From a checkpoint of a small transformer trained on Wikipedia.
Size: 11 layers, width 256, 4 heads of 64, MLP 704 SwiGLU, vocabulary 7328, 12.6M parameters.
Training: a variant of Muon for these matrices, 611M tokens.
MLP neurons of a small language model. Each row is named by its layer, matrix (down: output weights) and neuron, and shows model dimensions 128-255. Each number is 128 + 24 x the weight over its row's rms, rounded and kept within 0 to 255. Numbers have three digits each. A neuron's up and down rows have the sign that makes its largest values positive.
A block is one neuron, or neurons of one layer that tend to fire together. After each block is what it responds to, as a language model described it from the Wikipedia text at the highest values.

L4.down2:108143121122127116146075112100185151116193141153132126120185103142132078135160082108128144127150094116170110143090165115126095161125141124133138119094139099120138149126147145163125140133142122139127140113128171083141155157157109150093116113127106137135127120159116117130132105108119157116111092105101155122105091133128143152143104141161118132157095102137119099098085138129153132104113
L4.down36:125125121114171143123135128146112136116140179146069118087157145122132130171114139146121146106118130146181111117076169132115137123159105134129146149154112094130111125126111088110126160118128160113117130127131128123117132149147110141124174150132110120109106131131116068130111136102143130099158121151135138153117124116107106151166116146127107092134142135110134135129106139161115129082136
L4.down160:120162140117133168110104122107128129142110110172132167109138118129159166118154121103134111133123100165106126111104149119128165151146135148111146160177142118160129148170092097126124136126117134112138130110079129090083143095145156137141140141140096149087140117117177090185144147144133111162094137167089145167121158180126119112127137101106132115138147088086151105137135140101063155116179
L4.down204:102117159139132098127124138133170147122069146140119113116158120088141096139146170102151137174120122118098128101115146150114110092106134102134127102135167126102125077164143153123132066144107115136102129115164153156096152168119148134091137139123130180102136108145144103120180118161126103156135162116110166157128176135097143094128148102162136158132140114157123133149150134161154121134126
L4.down237:127113141114100152157158125099098168196110104106100154119129115121157128089096098116124121178138147160163147131153126113133138110124151113097159133120108092130160126126097108129123154119167084133161096129123135120138114150162154107080140167137144105092146160123115133180139147153125142139088090084148144128098135138106169126139144135126154126127141120090133088100093074151147112130114
L4.down337:116139113114137162154138129126101144157130124133158163111129165152125108125166131134139141106142097139201102142132129145147130103141121127131124165148093116156156125148124149160113144109139126114147137159138125100102131154095092134084088120151165132090091147125099167123164150112111143118109118072116157121150133151126156094173132112146134125135151150104138129099084131142133131088089
L4.down378:133157199100083135152121158136109131154154133160162097127143129079107121126104115096125101164151093131152152153138161141122073155113134099164117116140097153134137129099073105125117146135107118115101153171134088114138100139153120149137112142117168136112100123122156118134152135127153109114068130177084115114126138121134166165147144117120122125108108131147160136133088131139089140151131
L4.down421:102158122155162134123106083144169105148140115127138065122152194118152137116082159135139121134101144122130160108134132127155132126158117149101124130144150155139158109148130143136118120155127151093097180151105153073124147113138093163121108154131122183137164102077115134125117090154134123097131100104084131131163134134108162141180152115095135114151157152117153167130147109131103139150128
Word piece after initial letter. Second word piece right after a lone initial letter such as f, F, M or P, often inside number words (F-ive, f-our, fif-ty) or names (M-id-lothian, M-om).

L8.down7:133129116156104136116131079113148094129149119062163123124150123127110126122122146121148135142097106106147129161141121094157136126133129122128114121155113129139115077111153123112155080122105149130136172076116114164104135141125121134108139107154104112113109107123147123176101132117145079125128138112147081158117151118146128092099159137079108127148116152131167124132138103117132082132145
Plural noun endings. Plural suffixes ending a noun that serves as subject (ines, es, ies, ots), plus they, would, that following it.

L5.down32:142140128117126108109111118148167144114148126121118147149138130127202133124148153141100122142147124126091129083111154134105123110139119103091161156123094120102147136121176120095096117119084127134157152102139155111116170129126116131082095140108131166154119180145136105141140140116122126054125116137135122126135145152128128148116149116141118157141134131154187169131156119117121182089193
L5.down39:130140140107129149140115079076121138124095114123149137158133150088160156162121128151147114165146108111118161164122141184112135174155122107164114131137119129109134125097166148115153095134117123110159119123114148152067122128137087135138145145092097070126105116152119098140136189168134135063137153119133149155138132135115121163133147120160109123113153143124126164156136131139147107091082
L5.down58:143108134155106143125131148107075101126150152143127123081134171118091123176136130127190151142106094138129091154111140137129186089100126118135195098150126110148155151147136106114152125117136144176157129137123156122121131142129138140124133138170126138122119133098120140166165127178092138128138128125108110121121118126111155163167131115108130130083102122139070132148129175102154140153122
L5.down268:144124159151129117132126120144104127113149136136124156124134111092126066121127104141101111144107141146147139113101153125178157144142139112109147121129155140130138154130141159143079145152185099133097154108104121130138128124109122110113132109090137117109093117117139102143167092117105093139131125114112137100098125103157146158172117169162109122120121078146152163136103128156126097154118
L5.down285:115125095108110144134099142115096138148150140098131127152166114113129151147141110109127131087117171102108143115115159129141153124129112095145139077104100140161137122163131108105131117087118109100103152144165112126111098110138120154101104115120139149104142100144138132124141145180092153099135130131151130134158105109120181148163156113146139176118148170185105135168141127125109152091098
L5.down343:124153115188122154142085130143100140117136124117130104111121156108129148071144126104164113184142118161109071129112153164136120133112091103137128123119111154096136142116146137128077121188149136096114128118149164112120132139097146162142115136137112181152125116135100156179100127138123108176122120145143163142134111120114138115150140147149113176137132144125124152147176122165143149103139
L5.down524:153094079130131150144181134180081149144151144171124108100154146141124125122132092141119126097103108188125110129107127164084118162146125110142129144169157120089078113112148163124115121142123108138099141079146155169125119159178114115108112088182122141113115129095144120145161152131140148137156143119134143155088118130147145143158123139149132124123135149112094119117121121160120139101105
L5.down620:101119128158160125150120141134073164095165163167154112117089184142139120131151139157096091128090165144120096152142155120108112122139137136130069134110125150128131157133129136127138118137111129112104103127108166119064120152127121145087143114127130118100111097155120123165140117127154120107116139130143141091143126144105098185154131178133105128129109115102134162140144137132134165152112
Number and quantity words. Number words and quantifiers opening a count, often split after a capital letter at sentence start, such as F-ive, T-wo, Sever-al, most, 15,000.

L5.down37:180146138152110140125133097092107124111136100124145140116113106120155179134123069126152124132135152145177116162166126135123147131110178111109103105124141135124126120137135143126127092127111120131153121168115111152142134169133093145149138160169093068078116123098105082086149126151111131127118093116111080137148179162122095150081112143140135094172097149081170140116158114114121118138127
L5.down41:125120134197130132133138125072110127159147126074090092154073124127139082155131111146134143160088148098165165136122145125151116163128140137126119128126159132094150102099129154117137100131148091152134124154101152108146090119130124171150159129195090128121119109102101163129124137136160118164130137139151096130153155084140139129130147145098151129167091128090078120121151075133158119134118
L5.down106:172118164105093112118147182178169119106102163114126145089135153148108190137134142139126136141118087139135128111173086130114113107141139099079087130147079121110125070128116142092105106167120075114126142167075144114109097086107158161122087162139112140102103134154172127140121153135140106130088154100124084152166119144128133142120146133124165141079160130106130147141131128112161164145105
L5.down130:145125114116128129143185195130100159124096144125114120125152122103142145133088121143149084144125109142186126139113145137133145133119136148133164104088137100168128088113112113130151148130123103156132079135137165136110124133132136163138089155122132163169124113131127123121135120146143167164119131128133134135106183127107095125164127120144157129181107152126095086148143117114138173146086
L5.down146:095122131129174140144090142104122109092099098121158126104139115169116123116163095189139127147149124117140144126069147111104147153088150115104129059144161123100126127127140105097124094125148156110113105104126166119121117136141118138149122133139089119139144175130104135141136097113124126117133147130127138118130160162159080122173152125171130126094131145135160088107135113097119100115146
L5.down171:155127131157125075091148111122121110136156153119126133136093156126120123099097085140154098136126170117143128115174125088139118115112147146115104134128126089151075106135122132123109130108125112127143119109109134118147129140157153162130113101176101072097086136123120094120130157160153130140121112103109102148158161142159120145158111162142167126125125139135120106151140105109138113160117
L5.down299:163131139138107155119153149144116132092130142138136125172159124122122112122128166121119115146133149138170098139149131101177090109117139108110115105114142120136080125122113143120120146152068116147108109138130165147110122112123114114133121118146089148134132061150118141174129135141150082136101117110113135110138177185101099125208156129088158153105135119136139112117139131135112144139103
L5.down446:129130120155104089161148142097101143148108143082092113119133079127084086151124125158117146089120185168088168139108168131137130130130149112111077137096143144104114117118123116088152130111114118154158166132080062114141117147179104154105147112115111114104156133098122111116139170171135167125101119131071115134131126116115137129144133149161158129103130160113155167146115095096124146157112
Person-noun word endings. Final suffix pieces that complete nouns for people or roles, often plural, such as classm-ates, collect-or, comm-ander, archaeolog-ists, also some object nouns like puzz-les.